config.toml
d_mlp = 1536
norm = "layernorm"
bias = "all"
init_std_up = 0.0183
optimizer = "cautious_adamw"
lr = 0.000552
schedule = "wsd"
batch_tokens = [32768, 65536, 98304]
seq_len = 1024
train_tokens = 699800000
steps = 10925
MLP neurons of a small language model. Each row is named by its layer, matrix (up: input weights) and neuron, and shows model dimensions 80-271. Each number is 128 + 24 x the weight over its row's rms, rounded and kept within 0 to 255. Numbers have three digits each.
Before each neuron's rows, "fires on" lists the tokens most often at its 100 highest values on Wikipedia text that the model never trained on. A number after a token or word is its count.

fires on: "o" 16, "con" 13, "ver" 11, "in" 10, "f" 5, "ly" 5
L5.up807:123116163139176155121146160093116197103123111172166091105139094126141115093132117134117123107132089091146112134124141102148184164155120121118105156126161173143148109106156108121100121062133113104124145130132122145094106160155118150094127139117129145150135120147128132126169172125099137139131150136084131121156172132102133130121126105123131142146152090153114147114125097079133137116137113111158118082133175120062127136174125138132140140153126133136133090159108138138152129135125172091106157124093115148101150149114121135125067165130119130067094148148125159127128118099146095096

fires on: "li" 22, "e" 13, "ch" 8, "it" 7
L5.up617:168134139151097126164131134158083117115143125114136106121137189099080120100107173100106138100143148131120150173096147186115152109106141143167150140139147155076123125124154128139125108116156121131075103093117151138191131125124143172142135105137123151123101118088160143103174117130143135117139101128104137179131093110122107138147137112150106127131109152161114126077091146158138143123121133132072161171119147133168091089128142142152128122130133105125114159143097117105123082144106153088116110108089124095120152152125134142092108106099129146151130148137114155157106142173137129162

fires on: " the" 44, "p" 9, "ad" 6, "gu" 4, "co" 4
L5.up10:149118164136118150107111108166074137156110151123111082125141146144143119142136114136092111136122110142124121172108103105148120119130094137140135150136177132124159109159121098120133082133137173135098118089116144132119150133155126122127151147126123122141130091152114135121164141157103178109108125124118160151133111113092151104127112109148115159109060151105113159086122110097125112180111139120094128092125123114116106117151127159097133151095132126130121113109150086147141089114104097115110226113104146067150114112124182131113102160123142105155104134149126101140114100088148150152

fires on: " De" 15, "re" 13, "and" 8, "der" 6, " by" 6, "or" 4
L5.up841:127139142171162131117140073145121122146161155107126077156139133149153141130132141087099152128074176111120132132144084124131081150119109121074132116118171155119097141128112113111153137164139153107127112102164126142144129131078134125177106142125122074143121118145116137133126117117096112149103131167106116130162120127113117149156111155149121167149073133139113126142117111146082094126116136142088131114104144154099125110151122092149138143135135114142101148172141133095090070129171133113146151119107096132080125151129084130136142096103161153128120122130117120155144131112133146160

fires on: "che" 14, " book" 13, "d" 10, "ll" 8, "ł" 6, "ck" 5
L5.up505:134159141117150122146129131125116158146127127084148132120161123119107153094106130153095118108125109102116137142132121138135122138140125156148117112110117102121098131175134118092129117163164139118123119110165139130131150150138132219103048095106141121120132125163094119098116116086114118106124146173071122088142159156133145128096141155122152132158121135134130125119137171110117135106138126104116118143124151103124160119129120095155095099126145159143140103111116115115096121131150147091111122149083177145110159139150076116101115083117137129139085163077133104143142148137095121101

fires on: "t" 20, "el" 17, "o" 9, "s" 6, "l" 5, "r" 5
L5.up717:158114149149142123156101091139134119109120117137102117146105129129118092137119138152139143123111145114071077106157155103151095197118159116116103117141111083131146139134067127131156134145105135140113134125109121139140108129177148113130084178175124163151152097118131132110058126086116128093108114117132085126109119157112168118137124192160129115166125162118134144089147143159118138105117181135118165124165131139143145137104144142125120147161085117102123112167118089099155108158142131124120168092159093123123126145105154137146156154065123123096101130099091152154106097171140106141

fires on: "A" 28, "R" 24, "L" 16, "S" 6
L5.up226:091112139148127137095115133166125143125148114142170098176094149174131161140126149104089147140149126128138138129172153145143166119188098133120128122158116116126132083160135136100143152136092110138146103134143120104119166184090134106157120112113135136146118118131150138133123105125082109160135164127134086184151084145105146146085124108135121139120167117117100166119135171154136142151131150134143117137103150112145076068140140149102117112144122154129121136085139116107129141121137131140170167098134114122144146123098100126105117124098077103081111185133125125131096112098135119117

fires on: "al" 24, "po" 18, " organ" 13, "ed" 5, " special" 4
L5.up853:102148124158085113117136147065174131098111093109128115103101100138063149119118165112126114112143110106082135165129091141190084135125120180162121149145114113122100113162160139126120132088145111161073152140115108132127115137133126124138104133136121086127168106121143132145140130090095161119140153111132122153146122173151115133106085122139131144126130120156144150125132130108112156117119130162105156151162152132090115159132115067126086141167132143114137097080141078099132152124096139162119162083099099180083104122104097092132116139145156140090133146117106128151110134118102115105

fires on: "duc" 26, " play" 22, "ach" 8, "y" 6, "as" 5, " would" 5
L5.up408:110128132138160149142105117123111145123120133112174097127147127168134188138113124112095110102154123156156126167091138134155153136130136127099113130167128112108155108115138094137158129154121096144142088128084114136113137098142131121116126113136140177158107131171114114169105125116111161165114125140138108116110128136116127150122112121110114106105148139096097161139114161145120157129117129160195138143112121124124111127132125170121109092094171122157121137093144077133133144067118131134167116082101128159082133105132137134084146115126105148121155109158127153128152196133139119143

fires on: "st" 34, "ur" 17, "lic" 7, "ic" 7, "ol" 7, "ric" 4
L5.up880:149190121129119167141143096163135139110134100194119131148148125175128134098168166099105130130144116127081116179137142141127135137137120135132105153144090130120122110115104060122088126161122128125125192085132135096132115128152078141145084148135125085158117152099136118167096131095145104172103143090139120111097127182129141158126131098157117146101133155128118132128134114110144126103106149146117148140126141128113114150141148158099173132084159079152135137124094115095122159118116128132153142122118159149105095140160132110150142112155163097130127125111123108118108092082163122161

fires on: " of" 20, "er" 13, "==" 9, "ra" 7, "le" 6, "q" 5
L5.up1203:170109161121098133142130136098094118103158160118124084135142127125192133106149171117110146131098160145138128133177165147131140137086152120144148199104188193119140139115181102097091141186113139124118136094110116064139184127124186092154138141086159136112129152085138130095148106129101113131128109118115112164101122110125149140147123111135148152110157099144134132125101106131148104117125129134106124147188160135083089156143159090137142115122136139139112103151126104111132115124126129094129145122134166137112146106120076127115096114119126087175102153094118112134133113127116133136

fires on: "en" 14, " of" 14, "a" 12, "if" 10, "o" 9, "h" 5
L5.up876:157132127141138165118102132141197146112089123139110091118116112136091130143070089144121157100134106090119148105157125149177137145112139166121121099144099145131141140143122124106138115105173149151170115120155101142091109165146131154124132133106162142143136131136086139142107078110124141110092128159142133154111150109105151074134128127118131154147130098063130122102128096146126128124143150125111105138145147131094080128119158162145146167134107091133118142104128125128135170136155079151101150124122126132132168143127166136089099097143131125136106074124118092157153158131122135127

fires on: "re" 18, "or" 14, "le" 11, "op" 8, "pe" 6, "ome" 5
L5.up580:127115134129156109123144184139120159128109151105127093140079131153131151098105159079110138121128134137089189179128130134144166129152117135143138133099112171106126130175130114095116130151150164096121148139089151136101126170147128141133117127163123123151111124138102133138093134153120138144068121137090114114114175103125134126145101134105129120133137161127106127084107094104094092134169133161091178163124134131129116142186141104129135110174107090163141162118104115140103113135131117109128136136094122128091134158132097071119101142110166138142160153080046165165113125120145131132

fires on: "re" 14, "end" 13, "ur" 11, "te" 11, "ol" 9
L5.up1530:127132117160127148104180138178077102117143108160119112136119104133148145153117173122131148108138122105152119155090143174141124133124137102106136104119151147129109116081118135155119160151128157117076148128139108115115174119120121105150113142119146084147099118111145142111152101132118150094150151131141100181108151101146101106157159131137075141068121159161138111098138131132084137148185195119092108132095122098098121083099127130140139107128105135072123113146122091120119104151139105084173098120131110131138118112166141118119123155113124140125117116122105124131125125102107133169

fires on: "'" 45, "×" 6, "mi" 5, "ke" 4, "ma" 4
L5.up1438:145095160119134127136087103113154166111137117103090125121135113098116133125156106118142153127128119121104129154112078132168146152130149170155115095103119142121102111105066071138165137146134122130146129137103127105157119097097147123168142116121135124139096132097152150097141116102104144101125125117164095124130087143132129128157107163133141146108122143131117165119108125108073079115188128084141134128137148095139120125153140111122145095123130154143091159159104129119130143127132158122109131133142098133146164111115115077136126086135114168083160119137116115115128142156137137106

fires on: "o" 22, "at" 16, "el" 10, "y" 10, "ll" 6, "it" 6
L5.up1126:112111150185111135137118136144120119111123100124145130141106117140091091098125123134104150107099150129115115127093158136144133134114089135150094138151098132101139076163112128072137139132159088141111135140104123141167127174089133180126107147148166107115140107106112165115142130148113138122126146120141100138147092124136151151082140173171128118096124128110149097134113140106137132112122150177097190166114144151142123072129116139101112118170110132127097134135149168110131090130143117129109149087147137150149161152131112151110141165095114113131135154103119151139162110104138129093

fires on: " and" 18, "," 18, "ba" 13, "bu" 12, "b" 11, "ke" 9
L5.up1444:095134141130138107127150181114164163124092122113114121126109109138097144123115111113119143130147127145133157132157117101127132146137150142112132195097146165134145100091209105170106179106089118117148115141115119088105115110110135135184151107134110102132132115119096117120106096132119138159128146140129137120120126134133115120149108133162135177131108115146072113122119133120105124102153108136121160175147202111153133123135103079115092108123131109145126090182149148122119161124101142129128101088128152093095122146135107125134113106132160156148132121087129105119115090118141129112

fires on: " |" 21, "S" 17, "or" 6, "q" 6, "pt" 4
L5.up791:122147108164107111119176155149161136130098143123127110154144161145097111125090223090131143117173145127110126202154105150148116082088144146123159143099123102153129140192101092150093174112154111119160114129117115101149127133142128114130158117094105121142160140111137124126140125125151094113115080155152157099136119131114110106119106116114140145137153088133116096130122113121113163118152110117128103128118111095113135081134153156059148139152132108177106161119098128125147160107105121108107110155134124115140103138117120115106143089127112103090130165184098120137112136149125127117

fires on: " B" 70, "B" 8, "w" 7, " sp" 4
L5.up1302:105150129175118125119127153129069101132182108159152156137088155132115149146076189077110125114131162179132132131131153122136137161107144122145110158127139142142141144089175134107088111116129137148111136120166160100133107136145091139108117112121124065152122142151101147110090104124144093141165129165107090157120144126122143114078109146146112188126104114132077129130100142127119143125143117106154132152097151110138087107144153134163158137096117100133130078111141089117070152165130140117140163125152107099166162131106123119158181131132113125106124191145116118146136097096153108126

fires on: "ach" 18, "e" 18, "se" 15, "ish" 11, "an" 7, "ke" 5
L5.up1351:137111135143124147123168114164107207096107130160111088140132135158131162148151095108130089115172139145130150120081083147149107116113107109153136103149117131136141140128113111116181128094160130173116139144187100104113147117127140129166124102145106093122104096129125193132108129100144108149152122121141094125103117139097149148125148117113096154158123147156122126098100105170149116138140136144126114138089117095124111098087104110105164077134131176124116159113144086123140128137107123091171154147147146123129110134123136080135105121103124102100095093156133140102123147110138117179

fires on: "w" 16, "an" 15, "en" 13, "am" 8, "ak" 7, "n" 6
L5.up1139:144119126160129107127089159168135105123146143134110116107133155109152144120103147155115111090181083123118106116153120109122165111125122117146130153118158117152142134147131122167159170133129153135105169109140126124111160118113108163092081114177141126142051083124125126106135125107124136139097156152071135135111110154131158084097117154108104141116132162123141119099117138132132082122131138148143106103160116111060123150081118159140097138119117114126124121168109120113148155141129141103198101162125153113103125199146133124077121133124098128135154134115134147133097152141138083145

fires on: "ed" 26, "re" 15, "ch" 7, "e" 6, "se" 6
L5.up1387:123159159168136111068172121141102146084123133145134065167151172120160111077121152140105173126127160110111106118117108141136100117081136116140120129149146134108155103153144126092209123115094137119087118131128129116125154098185125122152119135138122140156088082128118114100108109135145113142152099150105150143124095136139130134122115144131083142148136125148139114089165136135129138111139107103068170143141161095100131069099115132117139113107151165113100155111137107102101147130130107102150137124129156136122142122120114135085110121132153135112111164172105145135126106065103134134

fires on: "n" 15, "co" 14, "st" 12, " con" 9, " |" 5
L5.up864:151148116124110136101143140136166153129144122124157105127145127144149135138101143138123102130127112135145147159097121141090105161127157151113140107132152108118212139108154115145137120138117072085147145170105093099152122103145097150144102120131123134128160117145133092143119130132156144100085113172156162085137115135101147096146111148095117126120136153123111120118145152108162125100124123114108130108167128150141083065141125146106108163123116094165113114172084148127119176102113107104114117079123122095107098133133141098079119176109140131113144148149161175125120139084173088136

fires on: "s" 21, "g" 13, ":" 9, "k" 8, " (" 8
L5.up1403:166104123105116098101114130136138092086144129110102142114098113181131149150099158126130092121137147117112172212114142176122130117151086126128122162107159157085118113120123126115096122115068128116079103104171110146146188164166128120126173125115108129111113136090099121149108145129131146106128125099148186143107126119149146102134091130135105085149126175117131133104133085128143155124142172174157153146142104122124111139194136098097133141113111118080126153128133110119123136128136121160127097121120147113110148126152104161125122075108113119077136131162109102143115151117157123158

fires on: "ri" 16, "c" 15, "or" 12, "la" 11, "our" 6
L5.up643:130118113105103137118198129116114130128127120136163134107108146164114141123080139080112144100108127140141111176110094114137123134153121135166136129091068130118141148104088110097131179123128115157141089116106092141119130169176107142154129135127091106154098147130131165138088141111144137120118101131102124140115191124139162089168172174129080120133154118131126102133130106158117109129125144106164097124102162133098148135099107127133149124109116129129106125135126162104113137123134134107099109111149105131118090116153142109122138104127148124120122129097132154115080121131146118112

fires on: "ct" 32, "d" 10, " |" 9, "mi" 7, "me" 7
L5.up167:102142135152114150106100141119137172115083095128144149116085111152107144128139136116132148122161135148148140117130097093130121143098146152091106128125109101129129091092103104130117101095150153143128174135190127116115116107107113112127117079138096116138125157113146113127094131093077123102118117164121076132171129168117171156093126160141141119103112137159138170120111124102148106130166151115098085144113151110130080086154121115112127096144156191143104144114102139096167109132144160096134095131146150149114125116139157098140139139110121148118134088129113074132168146100100118135

fires on: " h" 24, "." 11, "th" 9, "li" 6, " century" 4, "u" 4
L5.up1253:137103149126081115110100134138171105136139115098143156118125162163093112098137107150064080122147157112102133146120136130148135153104166150122090145133117157139140119116194130098177152104115095159124114123119176142078142116134112132139131123127125134106118132145104155140065129134125120096111139155134099130174109166142112141157147113153091163089157120113109134134156124125154112115137140136106135123104110105121173118113142139126123127115135136151133102151139132119094074124074118119148146140150155171143159162137102086107108154111117121096096104124157113115125133083153130148

fires on: "b" 21, " con" 19, "tra" 15, "er" 13, "on" 5, "ic" 4
L5.up1062:168116135131089123129110104099132114124155118137146123127100118155144126093105157091124130126188151145136158169133153143154113117117140174114143186137111129120156135137105114137105125090153105093144149104118095129104136140139096173119134065104120102135066058108142117138100109109105160124135140133121119123142130079080134109106096096117155116164161119116086157123143123149113144157124150119108119128140137139135132141186147160142116131142148099076113169152078121135158169097137136151136137125125180129114144122129124154134130095142156116099146102099061141128127136148157124141

fires on: "ri" 19, "ad" 15, " " 14, "or" 13, "n" 10, " to" 10
L5.up213:142136101135099114097185131133105183077129098130107131150122121133121110121139119089084123135130100117134131154110147101124114099145100156128137137149111111108121102113167144160144108145119068106106128131135095151117101140134036128165139128159144115161096128109151155171126117074128140146124137111111140108131127120130110109118157141137099141122135133173088106150129073107107179162081125114115116134106166153086135098135142123158148074146163148119137130112123137102161171146155127133162129126133132138131077141197113135148133100102142134100107075167145108107131122134128177141

fires on: " Mi" 41, "li" 14, " Le" 10, "te" 6, "re" 4
L5.up1334:120102162141137141143118119133092122156148069141144089144151132146131119125126101144097151094128088099145121126098119149168110125153140140117098126114157101116094135135136134109126103168105108122148124138105070098122174107113114089163121125118160112111106147123123142147112158107165143108137109118094143139149131127104127085105141100136069137143130137137150109127149154119097120155133142103116125099139114105112115070167164081113127112144188112154094113135142173110137135137143114081154093099097125161105156122152144128121110111115138153148141112146113127169091158116146142159

fires on: " to" 14, " So" 11, "ro" 8, " Di" 7, "z" 7, "ze" 5
L5.up1082:101134091131118105124134082115131122115120145119121117134132103153141163121115132120102158117133123129118080110165128148112155121165115126109146100118142161126140145109143119142114138107158139181155125126134105090179122141172115138173087143118123134132137132137091086155146097166132135134106088152137155142129176133115119090140174111146109197147103144158125148137150119107120137104145121171103176124133106106118116070143160133144095052128115118126134121123157124074106126147143135132096144143070175186140090159168178111132128114157159139113112119162105126160166096109124098130

fires on: "il" 16, "n" 11, "and" 7, "ome" 6, "en" 6, "one" 6
L5.up633:122095117124151144106128138161102082106160160115167147083132077127126135126116136135109133120118119202106109116177128135135162120120150114115156159107117139156142131125105127119151088101126150100125138131112097107108155131082122151127153164139153127093112122137142109116136100117110125136112155113128107157126112124142160147106126151138122087131135116162096089100109136113091109131206112091165133155131129067155119148102139120122103082123132139113111137155110139113140081118131121138146156146126133118118129124184083117121123124128115106094127147166108115163145078136114117159

fires on: "en" 29, "n" 18, "ction" 13, "est" 8, "vi" 7, "con" 6
L5.up1134:130099155176094162128084139117098128149135145104144114120104120125104115113114112129102116133135124172136098104130191115138153162114140151148147084125086148143128112103163138124141130124138152090125114111130115108147115192089099129133126135172195096112130133133178108132118116152125138138105165158153145148128135124109144135130116111186176153134107160082105136104132144138116065185125123141130095111190149140143133087122105171155087102159166110150113110162138132104096119123138106126145155084125133130121148092162100102157136122147171119114111171141065066112117080087126128142

fires on: "e" 23, "d" 10, "li" 9, "ta" 7, "el" 6, "a" 6
L5.up1496:128109165142128111121105141076116094140133148096122089114171168137161115086099125138125106131106152085110086119145123134166130116111175137131100158119169135151153089132082118093154117144149134149140157138110139121124132137120151177137101132110091126148109091151139141127147115070103155159126102145136106119157122105116124095106153115129091129111124092137137130099130154114118098106131120128125188166149126129095097151113130123136099138136122115131107125174103104115163106137183097130144145154109162137133070158151126132095129128097154126150131132134095103113162131157144113126

fires on: " be" 27, "te" 17, "ke" 10, "ure" 8, "ine" 8, "re" 6
L5.up357:134084113171165134160129145143094135090106153149154120137126109150119153071139149138079118130149137119161107119116119137127131122155152116126154115137114125091120118141136090097160089179134102062087117118121109139165114139138085142136148117162113108111089094126131139094160124121106152126126181137156116113139104097122118129132159121159095154171132146142093098097116119158078107141130152144075157124107141108165138128092121098103097082122107129148143138162150135128166093114123155134146102093087131106105115123144182111151112111113131145153136156135116076140120115151103147155

fires on: " comp" 38, " =" 12, "e" 12, "a" 8, "ch" 5, "al" 4
L5.up1166:129136165102139076145067116141144118124152104159133116070134142128122153099144171051154096118112132100081119111141119128119127127115175140152121125164103120057134137148139118129100101082134168125132150139099132102145126132120156144120127105125055146123112136130111115122101104130132116158107137132122118115096138137108111120047084131134128126107135164122134111123130182091105127106159113086143139156130147151130111129112145126124137131144124145110112144154127160129144134136121072140123140120120142130116110156170125166142119138172123098110122117119128126152123122123145129175

fires on: ":" 24, "y" 17, "\n" 11, "u" 10, "." 5
L5.up1138:107075116122109122138082095145145093096177121122153153107102137160147104137146134134111083126116134122099126162111196101139124112114172131122104102161123159090149100169116094123146120148094090140140120149117138126112141103157125151161126083151114083124137109156125094186104081127138150113115089130148143172132131106132121128085119114132143121116103129120061100130101154128128081130142104096140166116140139133161130116144136138124115118146092110130129136158095149119158109117147089166170162155108155145174105144152122118124138069090157123150116130114127135133150141103138140149

fires on: "C" 17, "A" 13, "M" 10, "F" 8, "L" 7, "P" 7
L5.up1050:134100139141115132094124111131136129133129155131127087124146125150083120131120157130153123109126163119170082150098152135154174132125120135104134102162154125151132114128108083087110126075101133157130159110151125143174137130116136114101116148155113123123094125099109158143143166136076137162109123124134093129148097097129158148130127109135090109101177139126121147118163100148118169111181142168076135123117083111138118089130133168116154116127149128120137127091153121124116143103132137153105141099120137126081152121124116104142171099131096087105128160157110122133112143118137105138

fires on: "m" 24, "s" 14, "g" 11, "ft" 11, "p" 8
L5.up1197:107143111162153106109137145128085109126154130149160093135109148146115155127097151128104137107138196123065116153125155160109153133158102135129141162138118115130109118154105120107141080113105128108117128085119166114153134136125120121165129124129102126129082110132102109173124146122133113068112130122130122105170122135101144122121094144151082134141124167118086163083100101085056127096141110137129143152153163096060126158139155098116110144138143103113123109109152153105122078134126091151141124137113157119152088117127143140143142128171128165126124138152094115149155117122157094128

fires on: "ri" 42, "ry" 10, "pi" 8, "y" 7, "ap" 5, "as" 4
L5.up1220:115088136183205097095120125126074130131132151124115134158104129115134149114099151157148087100110105116168120107122073167153157166157138113090100122119148132105167099154106141132145135114116074127130102103107136150136110142112130149131098089142136112146079171124151167153147093115080141137136146130120142135113135098148116135113118118123116110103121174152123147079114130120160102134108115080094145107167096141143082101100141134096111146123101120163107128124127126120105154100106108154139095089120143159118127168129162144116147121149164118094103137112123135135145157165150102097

fires on: "e" 19, "el" 14, "re" 7, "all" 7, "vel" 4, "o" 4
L5.up769:143119187164176146132156087135108111092104111168130131100137144094119093086089149095119158129059110129097129147124088139177125118096119152122139150126110123120149102127087123128132132162127115124139128134138154159144130166140113126146118094119108117146079111119149171131063121113134127153137166143145147114125153159126156149129102148166090099107134147112158142078128134131133104175135127140110117147106128131145120131159106123097155112160129138158111151147144143066184092145170127129124135165113124085106154107126143109116083134109152144098117121115129123144115113127182124140

fires on: " a" 68, "A" 10, " A" 5, "d" 5, "B" 4
L5.up571:085179116136111120118149146077124134103124122140147101107109110148090095142128175091135138148129147132150119179211176097120138175108149137129126173138184121103125116095113071118075074153143109089112148121130126113100130109112092122133132122156112105166118133155124128140105141085111121131118113141079085116165130121124110156110118143126106116086107138130095107119096160092116146100133133144138092090113160106119101108149138133137080096141116152146119133159128115114111107129131155142109138089136121125102126167109132155150154127092115130150139138160101137130147143137130130186

fires on: "d" 21, "et" 14, "ist" 9, "und" 6, " open" 5, "ch" 5
L5.up673:132142176148106128138142121104096151127120146155167120119151133141148129122150156127128100114164130128135117116140127113128133103122113117165147103140121097134176120146123083096136127131156098097140142121151116152132115117115120122113120117120140153113097116180125159144119149151097164140096151136170112099147131066150157148135087138119098174146104093155100147094122130138096117161093144111194136128140137105125114121113134142129098119157146110113121128175125116112165131112168105090127094082100106172108119122115158119103139115150137097094120073127120122115166155135148107108

fires on: " Me" 23, "par" 9, "le" 8, "go" 6, "pe" 5
L5.up242:119149091155140112123165110103101093103142115163144137129136155095106107158120156117104106109131171159148117151153098080178088093114123117133124095119112159097133113130121123139133145189129157126139121109069118142154117136147114122155143068112124174091131128122100119138099144149133148122130094106113132087127133123108140147130134144140139161092085122106165105140102124071070135143147140128143187153166136132104143083125119088113111117156169138161109141104095081131112118133088172121116135134135094129106155148107125069089092146122153105148116168144097119179118091115134095144

fires on: " of" 16, " be" 16, "et" 13, "ly" 5, " |" 5, "la" 5
L5.up272:149100175132129174114173089139133147101145175150148105101141123141114099115137139154131111148093128115119149134170111088131130139079115110160133113135116121132119120132114124082123156125120106105133149094151108135108102111159165111140131125106100147114128121109157161124139130170143116141157060095117088128168127148178179135132107115147109109133155080146086137089096114174105130196132127100105126148107162092117109146122118097123134130118081139101133116140170095119148144103125137153145142154136116072119111119127183125137079110113144085105109165107144120116134129171148104126

fires on: "w" 22, " h" 15, " We" 14, " sp" 8, "wa" 5, " while" 4
L5.up80:124162130117133186141160161137130126135103122163131108106132130119131116115082116100086112123094105103171126147112125116134135154126196149104148119083153135128106091098143098137115092106110130161127098132120141083142165138140110139144123115136147142125139120167096147122090125129178144128120183156087083110109138133100105142095135125153114175099132119169075128140137158114102094114122116126145120122152099078134118141158147184152151137092124110153108133146145090096122132106068167113097113122154162082104147147135126099088158148106113116098097172112131075124134097110136113155

fires on: "ed" 17, "ter" 8, " of" 7, "x" 7, "ca" 6, "ka" 6
L5.up1498:120172156158126099095192121152111129125115173170147115139168124166152136112113172148103151138140129104099116129170134089127147133136093144132100118134124132125127115134126099087093145107096070135099113099160096146139166155146100097140134138142098179118101118182147158151145092139107127114124115095123131136195151125122143132147148146134128158165160143155133173099044124119122142096120120146124117125106195107109077117155105114101130130132104126085147115096132098138147101119145088129132153138104114132135150137123117129062141133133119092142144122125140135125117095157109143172

fires on: "A" 38, "ist" 11, "d" 10, "ly" 8, "dependent" 6
L5.up1432:093139160131122141150096096129079133097172145173157130125123106146126142115143106145098120115135155133156133166149151157167120155114131122134124150125114132133161095170101116159149099166112119102141161137122102135092118152143151112131118149129133076135138108169091151138093135118111128128076084090133113107168175143133133170146096122147135105135078143114098144115129137153142138184098113160123083142125166120128127122154137133118118119125090115149118064140128145116108166085112111131153139061129099101116112132118087124073142083114151128149100123133129142128140138146129123107

fires on: "or" 14, "pe" 12, "us" 8, " Pe" 8, "le" 8, "mi" 7
L5.up243:117133147115102142136149136140096123113116147113128133114113145172142125117119147075111120123136145145145148150116131099130128122101126141146125148118115132103158117116161081159176118167145095075103150135131121097170104175101115152143128112142098116100083104141134139184087133117148142129126146116080123123120153156119122140129074129130147138118081169105114159146101110161122119126165118103091156194155109125133130095146130143160121116150125129141152157121077083122109108156076131115128140129121115107091151177125088113109130111096114127141118109094130128159093116110135168143

fires on: "ack" 23, "or" 16, "in" 9, "ck" 7, "ad" 6, "op" 5
L5.up758:106074141125131145112110145140120165094098159138122141128150106086125117105101145126124166115134155109110147180149119152126103147115141130123145087104098178119107119105146115136104107122111092143125086133137124147117139138162117133156171102152095113136056132143161148151123135090106111174133140144097103141145152138072121127160082172155126161120083133101099147100140093080112080170138117086115097139121202131130114085129098147165129136133096171143122178152105150136095144133146114148162134145134114104100107125162124116121138089160156138084130130110154140127145121141138109129

fires on: " P" 42, " D" 18, "w" 15, " M" 15, "n" 6
L5.up1229:113128125172147137140160160164107074102177127132140132066108111180124162110069154114125126124094113105076158146135140161125129155111119148110121137163156078167150150152121148120095095113080121158141133094144123174135113159131075125101127106166117109122076137124124139133112126124084136114103172156127168124129128167113133101099105164149092106101154150118133105145112150138114134099173137160108136123190126130128078160119104098128147090132140097139136118149158075096113117145105105128105138140105121138147128149140158139127150158125129122092132113126122135133091113140133102130

fires on: "B" 27, " B" 20, " 1" 14, "1" 9, " 2" 7, " P" 6
L5.up379:080159099087135141124133108115132115180129158125125138108143134148169142153113167115132053099136164137169160120110122159099114159143145121151122116149156129119109115130129120117124080089118125120128107111141111130121112123146110112102150121106135143107113108113138119141124116082113135101108117144077125132116155170133124102120126129107116102101096140129061115107143104181115147117169114111125159091141121119141122135119125131079138167129095113151085128142109160120169142104106140130118125129140150120069124164137125155159096124128093111125122152149122113122134098133148121124

fires on: " S" 43, "s" 20, "S" 11, " gr" 6
L5.up1016:149150147115133170178122153136130134114126101174122139143142148067108158144102105149104117117167130185110125141119126104117201141132151115163120144100137107162156143124132157129132144158140109121155123165111109133151123145109150147145084092143144151104148114121126116141096132101141094097084070130115136123140135162146140142146120127181101131124096135111088103125115160124139125113134144112138091089165121086128136113118150129137138116136139123121136116166116120113140168138110104098109125129080123120142116163116137114103193146107075112159132142117134128163112136153147100145

fires on: "ed" 21, "n" 9, " held" 8, "ent" 8, "al" 8
L5.up86:130117115108154158125121158118146138083096124130105089129144096094093139111104114144101091134139162132169135113162124115143132162136142141119126087147151143118125147131135092117148136167154106138098132124138147142139109145128097127157142134133136146147142124115131164133123119080085122119122144115127117164140169162120130118141148134120073127105101126159133123110133164133146137160121136122111166154163140152098091125074094138140113169157132171124115129110143132122104153096089148138175146109094140150089102117153102110105093152110123106150107126063104165124169171047071130119

fires on: "op" 18, "y" 17, "n" 9, "or" 7, "po" 6
L5.up579:104141132164135122130122120130092087134143090115148125143116166141160130158117143097121152118099165143098160130118119134101126098145163111139098139144111129106166146130108088112118097109145138070118135113151143100114091089153157144143116126153121147122115152150114108159130147131133142090077132133129101127155125153117141088091049142140117126108041195171112113101121152106111109098148097148112142173113132190111119094113158135105137136144109161174109125128119118142134115121138111128143121158144098142116133128138118177122103157110105139175116120140129139175137142110134158102

fires on: " to" 38, " b" 17, "or" 9, " Ta" 6, " E" 5, " until" 4
L5.up817:118107106146082121087113096095124133133114121131112120092143143132090096145099130103112110129146176136141142126150128142129121103112124122066105168094123142102128141171145070141144108133146098137131143140122111126095108151139121118133129138132150174106124077176143151137126102146164112105071142151100087140128098085083160069104133108154146059116140108168111155130165082108102138125127122149110099147148136121147105140129157134137156115115118126098099155177166140128107116139089120106136112134147104112161156142122070120146108092113158115137091107157164139173126149126148131128

fires on: "S" 43, " ex" 41, " Ex" 7, "s" 6
L5.up932:139116124101116169157112150140147144127107142146166148153126084123125133126091123114107121115106129167126158145115131098117162139108159121104131098101128105115123131147089092149098156110155144107133084127120159123177122095130166089142122110130164158112105102147114143154121133116117140125118103103122100119116128183115111141128134135143138158126092146114142155128076140146054110114122133122102131125122156137122131106088170174152085130113149102129115111166113116113119118097116129147121147124120128129085134150138125074096165115158120128121129116083135099110145077110141114154

fires on: "ul" 15, " de" 15, "y" 8, "au" 7, "ary" 7
L5.up1089:132060113142102158086147099160145128143134148139128122143145141162125131111145128181087160134155159177147098129146118117115122144103132154107157154113136120076133160140128129114100174130137136118131130141103077104122125100148147153166103154126124123122123079129197108121128138169131128123078130122149153129141107125112124114141117105118140101120095098141129115138150111151055087190178141150139117130103102112145138134108101128074120127178084118138094133136117132100143108126088088070148169128132153149106116166141117131162129144128158128168088134084109140125115121083137192107

fires on: "ca" 17, "ce" 14, "ma" 12, "x" 6, "ly" 6
L5.up834:129130153121146144084157116082111117101089102161105093141133118122126142108139151158109165135133116094083085134156109109182127114123106099159127100112109111105116138129154113135150116129111141096090115094113074101113134152127078112109126142108079155156099099140121160147123103135134121093166099122155143127136133125134130151146102151130099118158151102135137138123112120118140166138160118134087120160117087112072093162144132133123153110123143178108117165136164097143153154133140138131147147138158121151101168158170115109117134121150147134099136151130094147138155127126131104120